Part of a small language model's weights.
Size: 14 layers, 6 heads of 32, MLP 1024 SwiGLU, vocabulary 1024, 10.7M parameters.
Architecture: RMSNorm before each block, rotary positions, no biases in attention or MLP, untied embeddings.
Training: 753M tokens, 5746 steps.
MLP neurons of a small language model. Each row is named by its layer, matrix (gate and up: input weights; down: output weights) and neuron, and shows model dimensions 96-191. Each number is 200 + 30 x the weight over its row's rms, rounded and kept within 0 to 999. A neuron's up and down rows have the sign that makes its largest values positive.
Before each neuron's rows, "fires after" lists the tokens most often just before its 100 highest values on Wikipedia text that the model never trained on.

fires after: "s", "w", "S", "e", "y"
L6.gate913,221,248,236,287,228,190,195,215,199,198,202,193,209,209,172,186,163,221,215,171,226,225,179,223,211,248,184,205,178,188,148,181,233,222,200,231,137,220,172,130,212,242,198,158,201,205,172,218,214,177,153,184,200,185,231,221,196,158,205,151,202,186,186,139,227,142,232,157,196,209,195,217,200,152,159,254,223,235,199,214,179,155,200,193,193,172,193,221,196,215,237,257,217,213,244,206
L6.up913,291,204,215,202,196,192,250,174,238,166,132,231,151,200,186,182,177,133,208,225,195,203,240,207,194,211,195,174,174,168,237,201,150,191,219,138,160,206,237,251,208,233,188,220,212,193,189,179,257,201,227,272,183,225,183,216,178,230,256,169,179,198,153,181,206,191,155,241,251,162,233,204,200,218,234,218,218,220,199,183,198,213,224,226,188,204,173,172,188,205,205,214,194,251,207,244
L6.down913,209,152,196,236,209,176,207,220,212,194,181,241,187,210,186,227,178,199,193,277,250,152,185,171,228,233,182,205,199,178,202,187,216,213,201,183,225,210,180,209,224,184,213,247,192,190,148,192,176,205,197,205,209,250,223,224,190,159,198,227,303,208,182,182,176,159,232,134,232,157,207,164,170,228,220,239,161,208,201,189,203,192,161,211,197,183,205,236,260,172,213,197,165,183,225,225

fires after: "b", "T", "t", "(", "B", "comm"
L2.gate149,172,195,166,229,157,219,223,211,185,181,160,239,225,180,243,171,147,189,221,176,191,229,192,169,187,175,164,209,230,218,210,162,185,178,192,180,164,194,166,278,179,235,152,205,243,185,217,174,166,208,209,171,229,270,185,242,204,231,260,183,208,166,230,176,224,189,144,204,216,262,241,163,234,144,190,174,221,241,174,185,170,177,204,185,213,201,211,226,233,161,164,159,245,213,220,250
L2.up149,230,182,197,213,258,169,174,217,202,221,202,221,194,212,136,215,196,176,216,175,190,150,223,196,236,257,153,199,197,185,174,169,138,172,212,199,206,221,257,152,216,173,213,199,165,216,165,164,194,247,191,182,218,219,252,151,223,184,229,257,181,190,203,201,215,192,146,200,212,166,210,152,198,218,188,209,210,265,226,182,205,217,222,227,260,195,221,210,209,165,190,216,206,216,208,191
L2.down149,219,121,219,215,196,247,217,190,226,208,131,172,196,200,212,176,199,207,227,195,130,213,205,209,199,188,191,199,172,195,209,221,201,203,186,270,182,206,222,245,216,214,122,167,190,213,277,178,168,214,194,149,218,174,187,211,242,187,272,163,196,208,183,159,171,233,212,192,222,241,192,153,165,166,154,206,200,204,173,239,254,177,226,156,166,212,158,232,232,221,174,202,257,207,208,254

fires after: "p", "per", "P", "e", "loc", "en"
L5.gate226,206,150,185,215,206,226,228,223,193,208,217,206,214,201,186,164,194,224,217,166,139,184,247,227,239,162,204,169,212,180,168,187,184,198,231,218,209,237,204,141,158,226,237,196,202,236,214,180,174,172,201,172,198,245,231,220,204,195,209,177,204,249,179,174,205,143,191,230,195,197,155,204,173,205,245,221,196,192,259,172,219,163,133,206,255,194,267,199,177,184,241,153,239,271,211,242
L5.up226,217,211,196,187,216,170,204,233,183,237,219,181,179,206,288,204,198,211,245,170,180,248,261,186,127,163,214,169,228,224,206,178,169,197,184,216,216,247,240,205,169,179,168,142,212,237,177,238,179,192,140,216,197,158,177,263,181,194,153,190,228,218,177,203,139,212,191,212,207,182,179,243,201,172,168,179,204,163,212,173,177,164,143,228,215,181,249,216,203,205,225,219,213,177,186,210
L5.down226,239,227,219,231,201,207,200,208,170,196,200,148,189,186,192,221,209,184,161,201,205,215,215,204,191,221,167,191,215,194,225,187,221,195,202,255,186,178,208,136,199,233,138,168,205,178,209,213,138,194,188,159,203,186,260,198,172,177,234,246,178,226,158,149,160,201,214,222,234,243,221,169,200,188,252,237,189,232,187,162,250,210,178,200,194,232,214,210,257,177,144,152,216,214,184,186

fires after: "elec", "di", "sec", ", ", "ec", "i"
L5.gate807,224,255,234,145,199,215,127,181,207,240,177,168,227,201,215,226,205,175,202,273,207,215,225,213,157,193,171,173,179,223,186,176,186,215,198,146,201,170,279,163,135,165,218,202,241,180,234,188,240,205,235,141,260,182,197,217,214,202,204,211,201,186,172,194,207,156,227,196,217,196,229,258,203,233,217,224,190,224,223,165,238,121,254,200,200,231,208,253,210,187,193,207,212,194,221,201
L5.up807,216,235,172,176,193,181,156,172,206,135,207,185,194,211,197,162,204,191,181,163,161,217,200,229,195,210,159,209,215,157,152,193,257,186,181,161,180,164,240,163,179,233,198,118,204,220,179,196,137,248,209,188,162,218,204,259,177,218,146,186,155,268,250,198,211,192,179,215,192,187,167,216,178,180,176,207,200,234,249,144,177,119,197,185,212,216,208,177,241,187,198,174,253,149,256,212
L5.down807,184,254,184,169,232,213,222,164,216,180,249,192,201,177,221,173,248,238,188,256,182,172,222,230,171,228,185,204,204,282,227,202,199,191,228,195,212,196,199,175,241,214,185,198,224,187,139,196,163,203,212,261,224,177,155,290,166,208,233,216,169,161,225,180,168,203,195,168,174,217,208,161,182,230,197,223,163,126,228,217,245,161,247,205,159,201,163,209,195,219,133,182,141,189,218,130

fires after: "f", "S", "F", "s", "t", "ul"
L5.gate445,177,197,217,196,233,151,199,194,190,186,149,189,220,156,178,166,185,228,220,219,196,264,211,255,140,240,207,193,163,186,207,208,141,181,175,158,161,208,227,197,182,237,256,182,188,206,245,163,188,176,185,210,241,249,214,244,177,213,149,214,182,162,192,189,154,159,244,183,208,206,217,230,203,207,160,210,191,204,205,204,210,158,173,215,164,225,249,243,189,197,188,268,202,202,230,170
L5.up445,245,203,197,173,147,221,185,187,195,224,174,184,199,152,148,165,156,229,188,225,255,195,143,201,199,215,218,133,202,194,180,208,211,182,186,200,158,196,219,206,208,184,199,240,229,188,181,199,215,224,228,195,235,140,174,177,271,233,236,175,162,207,248,214,196,200,177,224,230,155,167,237,213,218,236,232,178,225,185,189,227,163,230,189,221,159,219,206,184,200,233,200,136,275,242,207
L5.down445,253,201,209,163,210,121,239,206,203,220,173,189,296,220,150,180,203,184,218,179,230,208,196,177,217,203,267,231,188,192,219,221,199,156,193,181,205,207,206,190,242,164,200,227,187,245,168,169,241,182,203,170,224,228,190,215,265,162,211,216,238,241,148,195,184,235,173,231,197,222,196,174,182,212,225,237,211,195,179,196,193,202,161,223,178,206,212,242,166,159,204,177,222,185,211,208

fires after: "| ", "p", "o", "+", "ok"
L11.gate450,183,141,183,126,198,242,179,178,221,244,194,228,206,163,278,221,163,211,175,180,198,223,172,214,149,170,233,172,217,197,209,161,163,159,200,193,188,159,232,241,217,246,156,217,214,200,197,211,246,159,244,167,202,259,172,218,211,155,209,177,180,194,192,174,214,204,167,168,240,238,159,147,208,154,180,211,205,200,153,262,176,151,181,204,265,182,161,199,219,217,181,238,169,216,223,160
L11.up450,184,186,191,191,162,198,188,194,167,212,163,224,226,224,206,151,189,220,212,224,205,222,200,211,262,183,173,189,223,182,222,200,219,212,216,203,223,164,192,169,196,202,181,192,221,223,165,278,174,175,224,202,227,197,191,208,183,200,223,227,215,225,186,215,197,228,185,181,179,146,219,171,127,138,166,183,200,142,200,274,159,225,178,223,151,267,200,203,180,238,140,154,181,229,250,209
L11.down450,231,169,154,148,200,210,195,198,190,221,221,208,230,157,196,245,206,139,203,207,242,184,177,229,186,163,188,244,183,227,193,175,219,159,242,186,156,192,206,242,214,233,200,169,184,222,149,141,232,182,118,148,195,212,241,201,204,146,185,222,138,214,204,168,204,186,193,222,212,174,169,206,210,223,243,232,164,225,193,148,232,192,205,158,257,241,202,193,193,179,188,170,140,272,192,219

fires after: "i", "u", "por", "or", "di"
L5.gate608,173,186,211,120,188,237,215,222,193,209,216,202,128,238,243,210,185,203,246,178,195,221,221,236,203,195,212,149,216,166,205,192,179,208,153,202,219,215,223,232,183,165,186,187,220,153,234,203,184,221,244,154,209,116,232,205,190,256,252,191,204,197,222,229,211,110,214,197,186,192,153,221,202,193,191,221,174,206,180,206,202,120,185,176,176,215,239,221,237,244,189,220,216,217,175,172
L5.up608,166,254,185,178,190,238,195,238,194,192,191,231,227,234,212,182,195,213,199,217,227,218,189,178,215,233,186,139,257,171,193,215,195,169,213,290,163,218,222,184,191,223,191,160,196,215,205,214,170,247,187,159,186,199,200,125,156,259,143,167,194,252,234,227,172,161,237,213,153,201,222,220,219,208,231,192,204,200,175,200,215,149,207,188,158,204,163,161,209,198,218,265,204,212,211,168
L5.down608,239,211,193,241,150,152,162,199,206,215,205,177,179,124,215,149,194,195,218,222,203,166,126,166,165,209,218,193,178,201,187,213,143,231,223,186,160,226,197,136,195,210,178,267,152,188,186,239,240,214,218,254,223,228,160,178,211,196,191,253,175,160,225,171,197,227,189,205,185,211,227,176,207,242,141,226,139,182,173,217,216,203,197,166,175,187,205,199,192,181,189,177,181,221,187,239

fires after: "ev", "r", "el", "om", "V", "j"
L4.gate425,194,145,222,214,220,177,220,171,209,151,245,187,205,218,188,275,270,213,216,188,247,206,190,181,178,221,163,183,202,252,183,216,200,196,221,186,264,192,224,189,189,198,207,186,218,236,256,185,265,181,229,173,231,153,182,212,221,170,169,156,235,194,184,241,203,133,172,203,198,143,208,168,176,235,193,233,196,204,185,229,181,203,231,204,221,150,259,238,237,217,220,182,194,198,217,203
L4.up425,148,195,128,185,228,202,129,203,186,177,206,228,200,183,161,206,240,208,240,225,209,209,185,188,252,244,193,181,202,193,236,230,164,223,179,232,176,201,240,257,204,175,235,214,236,192,169,230,197,196,167,159,251,192,196,232,206,202,196,186,180,240,196,165,189,145,232,211,232,223,188,234,222,190,193,243,173,196,148,219,117,183,208,211,154,226,221,175,230,156,208,138,227,224,209,182
L4.down425,131,165,227,189,208,214,190,156,220,225,233,187,216,198,186,206,238,201,199,200,164,205,213,204,213,209,231,215,236,217,218,135,211,226,196,138,198,184,240,187,228,254,204,232,217,227,196,143,236,230,226,127,247,221,162,196,207,164,209,192,141,203,202,213,199,210,181,181,220,155,228,191,173,188,235,131,155,195,164,193,232,155,163,245,207,163,182,249,164,207,183,244,219,157,195,229

fires after: "A", "R", "B", "T", "P", "C"
L5.gate724,180,215,199,205,185,252,157,202,161,219,163,195,179,153,212,182,181,217,195,193,160,205,248,224,216,121,189,192,225,183,177,192,206,165,218,210,134,199,165,211,203,244,180,195,213,195,241,204,168,245,124,167,243,170,231,168,188,190,213,169,157,222,177,179,210,208,194,216,288,160,190,224,187,221,202,174,203,214,229,171,188,229,221,212,142,195,267,195,204,214,199,159,200,211,250,182
L5.up724,207,221,167,167,211,178,176,252,135,197,240,228,214,171,128,221,196,213,163,205,231,149,167,209,239,101,191,207,172,186,174,196,171,203,236,154,210,213,258,187,206,172,192,254,226,196,203,212,200,194,220,165,175,232,195,208,217,213,190,162,164,206,220,237,186,190,222,189,173,178,246,158,225,155,186,176,208,213,204,152,195,183,201,178,245,218,216,153,183,214,253,202,184,199,203,167
L5.down724,216,156,217,171,216,190,261,185,254,195,212,179,176,242,201,257,185,208,210,237,222,228,155,183,244,245,187,225,177,148,246,160,221,188,233,229,201,231,205,200,218,234,239,186,187,164,193,220,130,252,164,196,212,184,250,218,201,199,199,151,251,237,207,138,188,196,234,229,223,227,191,166,182,189,162,184,182,203,220,185,200,225,181,177,168,184,195,156,226,235,188,209,232,191,190,196

fires after: "L", "M", "G", "l", "T", "ur"
L5.gate1017,209,195,174,209,247,218,190,163,245,126,167,176,204,187,218,181,252,246,201,212,190,206,275,227,171,203,171,214,204,214,229,200,222,191,202,165,201,152,176,217,152,308,201,220,171,220,240,193,194,189,201,157,217,263,197,177,185,230,171,259,181,211,226,189,181,222,189,240,191,197,210,238,194,140,220,249,225,159,210,220,237,227,229,155,159,194,198,203,217,183,174,198,204,171,225,141
L5.up1017,205,256,154,168,213,161,184,226,186,217,189,201,211,200,155,189,223,205,180,190,174,246,180,207,187,224,242,180,225,185,232,177,178,170,183,226,168,230,196,203,222,193,193,228,229,270,173,179,157,216,195,197,224,200,195,187,185,183,174,213,208,145,177,167,227,221,202,185,231,256,174,226,233,232,268,198,192,214,175,192,214,245,160,123,184,216,189,248,188,203,190,221,226,184,199,141
L5.down1017,179,233,206,200,178,209,244,152,223,214,215,233,231,192,279,237,177,192,187,193,218,159,193,188,184,166,199,190,167,195,204,219,193,136,216,215,241,172,178,180,166,192,240,209,170,274,278,161,165,172,272,161,228,215,195,161,197,208,162,171,180,191,203,223,179,258,194,224,202,188,195,222,214,141,210,221,191,180,236,218,207,178,209,117,191,204,202,189,266,194,213,203,231,140,203,191

fires after: "ot", "| ", "op", "re", "u"
L6.gate740,192,209,203,156,241,214,239,250,184,182,238,182,173,193,151,197,245,194,248,199,198,200,225,195,234,166,208,226,179,248,187,198,224,257,209,198,171,201,150,203,177,238,205,205,201,218,243,202,178,218,198,183,200,225,215,237,220,160,223,222,197,233,228,164,207,128,184,196,210,212,212,177,208,214,160,177,233,186,187,198,175,224,246,209,194,136,180,210,177,162,135,247,195,174,157,203
L6.up740,243,199,210,172,241,218,153,137,182,232,198,228,161,186,177,181,217,249,156,247,233,229,190,219,143,187,203,215,198,196,236,235,195,203,204,164,156,193,222,164,183,230,187,154,172,198,204,194,215,191,203,190,176,257,203,215,234,163,167,182,162,199,188,206,182,218,223,210,182,217,195,211,293,166,180,190,165,236,170,203,150,197,218,198,220,226,203,152,136,152,191,202,231,209,152,194
L6.down740,190,216,157,227,205,209,217,219,189,169,248,191,208,181,236,199,174,164,238,169,196,202,148,164,161,201,207,204,223,173,185,175,165,221,178,196,223,165,223,201,232,211,199,217,193,190,202,148,226,136,275,238,228,199,198,205,181,176,177,240,179,188,250,173,216,238,182,204,209,276,187,259,148,208,218,151,193,178,184,208,243,189,194,198,180,218,262,197,210,200,209,207,187,177,216,208

fires after: "re", "v", "ev", "was ", "el"
L9.gate424,154,247,200,177,184,211,202,173,184,184,190,197,204,151,205,248,226,191,199,155,162,160,217,216,190,205,132,183,159,251,220,178,201,209,216,177,185,168,243,183,222,154,226,257,225,196,234,175,239,235,213,163,209,227,178,206,230,164,269,208,203,203,172,191,216,225,181,176,240,181,211,190,215,162,181,185,187,230,195,246,223,213,268,168,206,226,222,227,229,144,206,238,219,230,203,202
L9.up424,222,166,186,160,245,212,205,261,202,175,187,223,200,213,202,256,195,199,188,182,173,157,203,171,186,195,257,206,235,202,196,238,164,205,211,227,186,285,189,212,188,163,214,174,172,197,177,188,206,230,175,162,174,153,238,255,133,137,239,206,238,244,233,163,207,131,218,203,222,202,162,183,205,225,236,219,171,171,210,155,143,200,232,180,208,171,184,239,234,240,209,176,191,239,213,205
L9.down424,157,196,198,229,163,183,177,185,213,137,184,198,195,161,209,207,222,198,207,185,181,216,241,209,161,157,220,168,170,244,225,189,161,193,148,200,164,172,203,216,204,222,215,212,191,205,200,157,231,190,224,175,158,230,212,189,251,212,177,220,198,159,207,207,233,195,192,174,225,205,196,193,125,214,213,248,213,222,207,166,215,176,190,260,191,216,194,191,176,233,188,202,189,196,203,255

fires after: "th", "P", "p", "m", "ic "
L2.gate7,207,217,221,178,218,203,192,195,197,250,152,245,164,184,220,140,224,188,225,144,196,196,228,197,197,184,153,250,159,167,181,207,197,192,173,156,216,219,202,183,196,214,223,212,189,185,198,150,178,191,151,167,198,231,218,207,199,241,211,260,198,191,210,241,190,196,135,159,285,164,154,179,151,196,170,249,208,198,229,184,192,216,240,184,185,118,221,177,157,215,230,184,233,174,221,182
L2.up7,241,129,207,195,212,200,228,202,217,239,206,225,222,214,218,151,178,253,248,229,247,221,216,196,157,199,233,168,186,211,230,174,230,236,204,197,224,203,241,179,234,179,182,144,204,253,156,231,192,184,175,208,162,187,190,220,259,204,205,156,186,183,201,212,210,207,192,200,143,250,198,194,196,214,154,151,277,146,255,175,183,167,218,186,235,177,205,217,177,189,256,251,228,146,190,203
L2.down7,173,243,211,179,189,195,211,165,203,172,177,212,210,172,202,160,228,231,219,194,149,182,219,221,183,211,199,199,213,174,208,224,212,202,197,223,239,159,221,198,215,175,205,217,190,217,111,191,167,180,186,188,235,196,214,153,218,230,204,225,298,224,176,191,204,225,171,179,223,219,174,115,221,187,152,220,143,219,194,204,195,193,187,269,197,146,157,226,174,166,158,147,246,201,177,207

fires after: "T", "W", "P", "H", "Y", "E"
L2.gate298,206,213,217,244,195,209,202,213,229,195,212,187,189,191,188,221,204,262,181,171,173,219,247,193,243,226,151,213,216,139,209,140,194,178,189,185,212,163,202,228,215,182,236,226,226,233,174,193,237,205,180,214,190,215,203,190,265,213,181,241,158,227,164,129,235,218,226,185,222,207,228,224,187,185,204,161,196,228,189,183,168,203,195,232,149,234,209,219,224,290,211,135,175,181,189,213
L2.up298,247,180,194,184,205,213,143,145,186,147,227,196,193,148,235,121,237,212,157,221,176,193,215,226,249,215,218,211,200,183,199,172,207,211,218,201,184,240,225,264,166,233,214,215,175,230,196,176,166,206,183,176,127,210,222,205,166,190,177,216,185,144,173,178,204,195,155,216,191,191,227,200,180,196,215,192,203,197,212,196,217,205,248,193,183,159,141,200,191,227,176,156,180,213,159,210
L2.down298,222,147,227,164,223,198,209,189,204,203,192,259,185,261,190,215,206,154,203,227,161,189,169,248,218,244,217,208,220,204,176,225,226,172,227,228,214,226,203,150,180,214,126,181,266,246,228,194,229,220,216,204,193,247,210,215,109,146,172,168,170,191,183,223,150,183,215,202,252,201,199,199,121,190,265,260,238,145,190,249,198,165,170,210,192,227,183,167,185,184,208,206,193,240,259,235

fires after: "S", "W", "H", "n", "A", "or"
L5.gate462,280,198,222,206,268,202,189,163,222,206,238,170,197,206,224,187,203,271,190,247,180,209,250,260,198,217,186,195,189,190,178,200,172,190,220,188,199,177,241,171,165,200,260,188,249,188,210,165,195,203,164,180,238,189,189,221,221,211,216,233,165,210,199,198,202,275,221,179,261,221,219,220,173,170,189,186,291,220,129,185,173,195,208,206,258,236,195,193,190,219,169,123,183,199,263,169
L5.up462,220,215,188,194,228,179,159,178,175,210,225,174,179,211,217,200,251,229,161,224,243,250,207,197,213,150,215,164,148,209,200,183,216,172,195,234,202,236,194,135,190,176,182,228,194,222,210,194,213,232,173,288,173,238,213,170,228,181,87,174,187,228,192,180,196,225,157,171,190,208,119,202,209,214,148,245,212,177,194,156,203,163,231,251,217,196,178,242,184,175,179,179,190,228,184,188
L5.down462,227,155,206,233,232,148,156,242,207,252,117,199,187,183,182,179,169,186,225,191,210,153,176,196,194,224,217,211,181,201,229,212,201,214,219,206,198,191,230,215,214,202,164,225,234,250,134,237,169,181,188,201,159,203,164,262,173,183,161,223,147,219,221,172,179,180,225,208,235,218,260,203,152,187,152,183,154,219,214,189,182,179,204,166,192,177,192,205,189,187,175,200,175,226,223,240

fires after: "Coun", "u", "I", "N", "ir", "oun"
L5.gate666,162,252,209,175,169,220,204,209,162,171,246,203,207,176,238,189,196,180,203,205,226,176,276,192,203,271,235,195,224,178,241,161,204,203,222,186,236,187,198,173,172,231,192,186,170,218,221,177,186,208,170,171,243,141,214,218,240,172,183,258,201,129,187,179,217,186,183,196,141,188,150,179,233,189,154,166,154,223,196,214,119,229,202,153,193,213,228,203,195,194,201,226,233,219,239,147
L5.up666,178,191,228,213,137,215,146,177,237,186,208,190,218,130,206,157,220,214,208,154,193,231,243,132,221,243,210,153,219,244,167,187,228,191,174,197,166,247,182,191,214,184,205,183,172,145,215,205,199,184,182,186,241,215,186,209,161,203,187,213,190,196,182,193,241,252,174,240,151,223,174,186,190,235,228,217,209,225,166,191,211,160,216,206,196,171,168,200,195,243,200,184,181,202,222,261
L5.down666,264,207,178,190,261,224,222,193,207,186,192,252,195,226,210,190,253,202,188,187,205,188,194,215,164,201,169,210,208,205,243,215,202,174,196,196,143,206,149,208,199,148,164,192,179,232,206,178,177,214,245,180,234,201,231,185,242,196,197,168,217,162,160,195,149,164,185,212,212,179,160,140,196,220,205,174,218,227,219,223,161,156,267,214,208,187,176,190,188,203,223,241,152,144,296,177

fires after: "B", "ich", "Ch", "D", "L", "For"
L2.gate318,250,205,92,176,189,237,180,247,199,166,225,176,145,177,240,204,210,243,125,224,162,179,149,247,185,178,232,175,230,199,160,234,191,212,162,157,195,190,210,162,176,211,262,215,164,203,207,269,207,206,193,247,221,142,251,237,249,198,204,189,182,204,151,184,201,243,199,158,225,190,205,209,193,289,164,228,179,161,212,240,201,140,223,238,228,217,228,219,231,209,181,167,175,202,242,168
L2.up318,178,154,203,251,170,165,228,148,237,188,164,180,169,183,216,146,243,124,185,215,173,176,198,253,186,237,142,224,156,198,177,162,203,153,172,240,190,171,238,269,181,215,233,179,183,167,155,237,138,163,200,221,235,121,207,169,228,169,219,209,214,163,157,231,201,188,219,140,188,228,266,181,161,215,184,237,215,201,207,205,209,163,195,220,162,214,238,174,215,196,233,192,230,226,216,192
L2.down318,223,170,168,214,195,215,197,228,208,199,244,167,155,166,219,212,224,228,201,225,157,214,233,172,205,231,182,178,234,271,173,256,208,147,195,182,183,225,209,211,248,166,203,204,236,197,207,192,271,232,192,176,195,177,196,215,234,178,257,219,219,237,235,171,212,199,116,222,250,206,151,159,211,284,172,232,161,179,189,253,241,233,192,154,183,226,247,210,180,215,255,225,211,222,194,199

fires after: "Au", "ot", "l", "u", "n", "t"
L6.gate5,166,195,215,192,207,188,203,204,193,207,221,205,251,226,218,165,258,182,229,214,219,214,205,212,252,205,168,191,190,232,183,194,237,235,162,154,180,221,172,246,176,230,230,192,220,176,225,154,204,215,201,202,198,212,209,248,220,151,219,200,224,206,125,146,185,205,225,246,207,214,221,185,207,221,190,198,196,221,206,182,145,237,203,234,174,248,226,241,194,189,173,183,195,177,200,217
L6.up5,178,237,226,169,219,239,254,163,185,224,271,248,236,167,150,176,212,211,157,202,208,230,223,256,142,204,186,141,190,190,181,211,179,237,175,179,175,224,191,189,245,238,176,126,238,234,206,212,187,199,191,240,236,185,216,162,255,162,183,230,237,193,169,192,185,220,230,233,279,212,185,204,173,222,243,215,246,233,148,229,199,219,150,252,199,149,192,151,198,188,214,134,216,173,167,241
L6.down5,175,245,233,185,161,251,236,200,193,245,187,235,200,203,165,191,183,220,245,190,188,203,201,154,161,178,169,218,177,177,189,210,166,209,186,176,169,213,222,243,236,180,186,186,206,159,192,222,190,221,217,199,213,142,190,172,182,237,234,195,168,192,222,158,168,224,184,200,110,176,202,193,190,198,202,162,236,164,170,210,270,172,164,286,186,207,258,193,203,207,171,215,186,201,198,222

fires after: "| ", "1", "/", "+", "2"
L9.gate202,186,169,166,195,183,222,195,177,158,189,200,201,217,223,187,199,195,199,175,182,148,177,212,179,162,233,193,214,237,176,220,205,177,145,198,182,209,182,226,232,173,213,223,204,178,146,200,214,216,177,237,201,189,237,139,174,205,263,227,173,225,139,160,165,191,203,239,179,141,161,194,183,165,169,220,245,239,183,187,237,168,240,192,239,243,268,184,170,179,181,191,164,175,183,194,193
L9.up202,223,125,237,159,167,155,244,186,229,224,140,186,169,216,173,209,221,185,222,174,220,214,160,241,237,194,195,233,158,216,182,190,239,145,176,231,239,200,234,199,130,162,187,142,236,203,196,238,180,258,206,180,162,233,224,213,189,239,233,226,207,224,199,167,226,218,178,198,232,203,199,266,158,179,194,183,188,175,167,256,203,244,228,258,195,230,189,196,212,166,181,164,187,206,206,228
L9.down202,181,215,157,238,185,176,212,175,227,211,248,251,184,212,203,214,249,246,134,174,202,204,242,187,161,220,207,184,220,200,193,205,184,159,196,229,215,211,173,198,214,209,199,211,181,207,174,199,228,195,117,221,216,177,213,137,201,206,189,161,153,196,167,193,216,191,217,186,181,198,211,125,169,191,191,193,200,207,226,146,177,237,209,159,190,168,187,219,210,205,141,189,242,254,217,180

fires after: "T", "t", "A", "C", "ti"
L2.gate931,182,176,202,172,207,263,189,203,132,199,196,169,218,219,182,195,183,128,170,161,245,187,200,158,186,229,189,210,183,201,201,201,213,223,207,204,178,168,214,197,143,222,224,249,156,169,199,195,199,229,184,220,203,241,189,224,208,218,209,203,157,204,223,183,245,181,156,254,187,233,265,206,185,181,171,210,207,233,198,218,156,215,245,191,157,209,247,214,204,201,183,173,238,170,275,271
L2.up931,211,179,246,225,189,258,133,199,145,215,214,238,229,242,166,195,171,127,206,227,207,224,145,176,271,268,156,224,150,181,200,226,220,154,229,203,210,176,208,192,136,219,224,251,151,188,195,215,152,178,187,227,239,162,173,178,215,213,220,197,191,208,197,183,204,198,210,210,203,216,224,206,167,151,132,173,181,243,221,192,181,218,218,190,247,214,205,226,207,183,195,170,221,219,239,278
L2.down931,175,213,215,162,130,225,133,208,190,186,215,207,177,230,181,221,196,185,231,211,183,186,193,218,233,195,221,160,182,190,185,207,181,204,194,222,152,165,216,190,131,186,214,244,226,168,171,191,229,240,242,243,176,184,188,211,182,223,256,192,235,178,223,163,210,177,189,185,227,224,176,214,162,146,213,207,218,208,172,186,188,234,235,229,181,209,187,211,204,242,193,177,189,203,214,257

fires after: "f", "rec", "ri", "F", "u", "the "
L9.gate498,176,194,192,161,166,170,237,176,221,164,211,172,168,222,190,167,178,243,205,235,136,188,250,192,213,191,182,182,138,165,206,192,200,178,203,161,152,217,243,211,168,270,235,182,229,181,227,183,207,198,169,195,186,215,215,230,227,180,231,240,192,195,202,221,182,175,197,207,195,253,171,259,224,205,204,238,200,172,185,144,218,213,196,218,213,191,183,268,225,252,222,247,204,204,203,213
L9.up498,229,246,156,232,175,186,223,199,160,165,174,224,214,201,250,199,178,161,266,175,186,211,186,200,190,186,200,192,235,211,197,228,187,202,188,198,186,216,224,247,203,152,228,193,221,214,173,207,204,180,170,174,173,199,212,248,219,216,224,269,177,193,184,262,218,241,199,188,189,261,230,175,245,224,260,242,191,225,172,209,211,188,233,179,200,179,218,179,207,209,217,186,159,163,222,166
L9.down498,191,174,178,163,177,136,235,178,232,244,157,186,201,220,224,167,222,121,202,229,156,156,183,186,188,183,224,215,165,174,201,234,224,244,207,206,214,237,216,247,249,188,170,207,177,201,225,226,182,252,228,183,178,203,205,198,198,171,217,144,252,161,170,175,185,215,220,218,179,190,216,168,208,196,175,228,187,226,220,233,220,171,135,161,224,222,220,233,216,212,211,179,225,244,219,209

fires after: "W", "r", "w", "E", "il", "to "
L2.gate211,198,204,183,218,212,194,136,183,200,229,207,220,166,178,165,147,214,201,204,138,217,160,231,179,191,198,146,204,253,154,202,194,168,210,212,184,179,187,217,211,174,183,227,238,178,203,220,148,208,203,163,169,201,162,205,228,218,138,178,231,168,171,170,195,195,208,248,253,210,209,176,190,168,199,235,215,233,234,157,143,177,178,231,231,161,191,218,228,224,215,190,147,237,121,170,193
L2.up211,176,178,174,220,222,232,203,175,183,200,172,211,133,270,227,193,219,207,180,188,198,198,218,200,263,171,222,163,155,173,185,191,207,188,191,132,166,184,189,242,154,174,186,185,196,197,207,177,169,258,201,150,172,205,189,206,163,207,217,197,179,172,207,181,233,262,220,232,130,235,198,182,231,248,186,210,211,199,165,190,229,176,190,172,154,194,196,171,181,186,188,161,201,165,243,204
L2.down211,215,175,161,210,194,157,230,263,221,205,204,150,173,262,206,226,202,265,183,236,198,234,161,250,248,213,191,203,151,254,157,147,223,233,206,225,170,206,194,225,208,224,208,212,236,228,193,235,248,253,199,171,200,161,151,135,156,203,212,177,231,179,216,174,254,291,166,222,183,219,166,192,184,190,201,224,185,170,199,232,218,198,195,220,219,165,187,202,176,183,199,184,190,225,172,288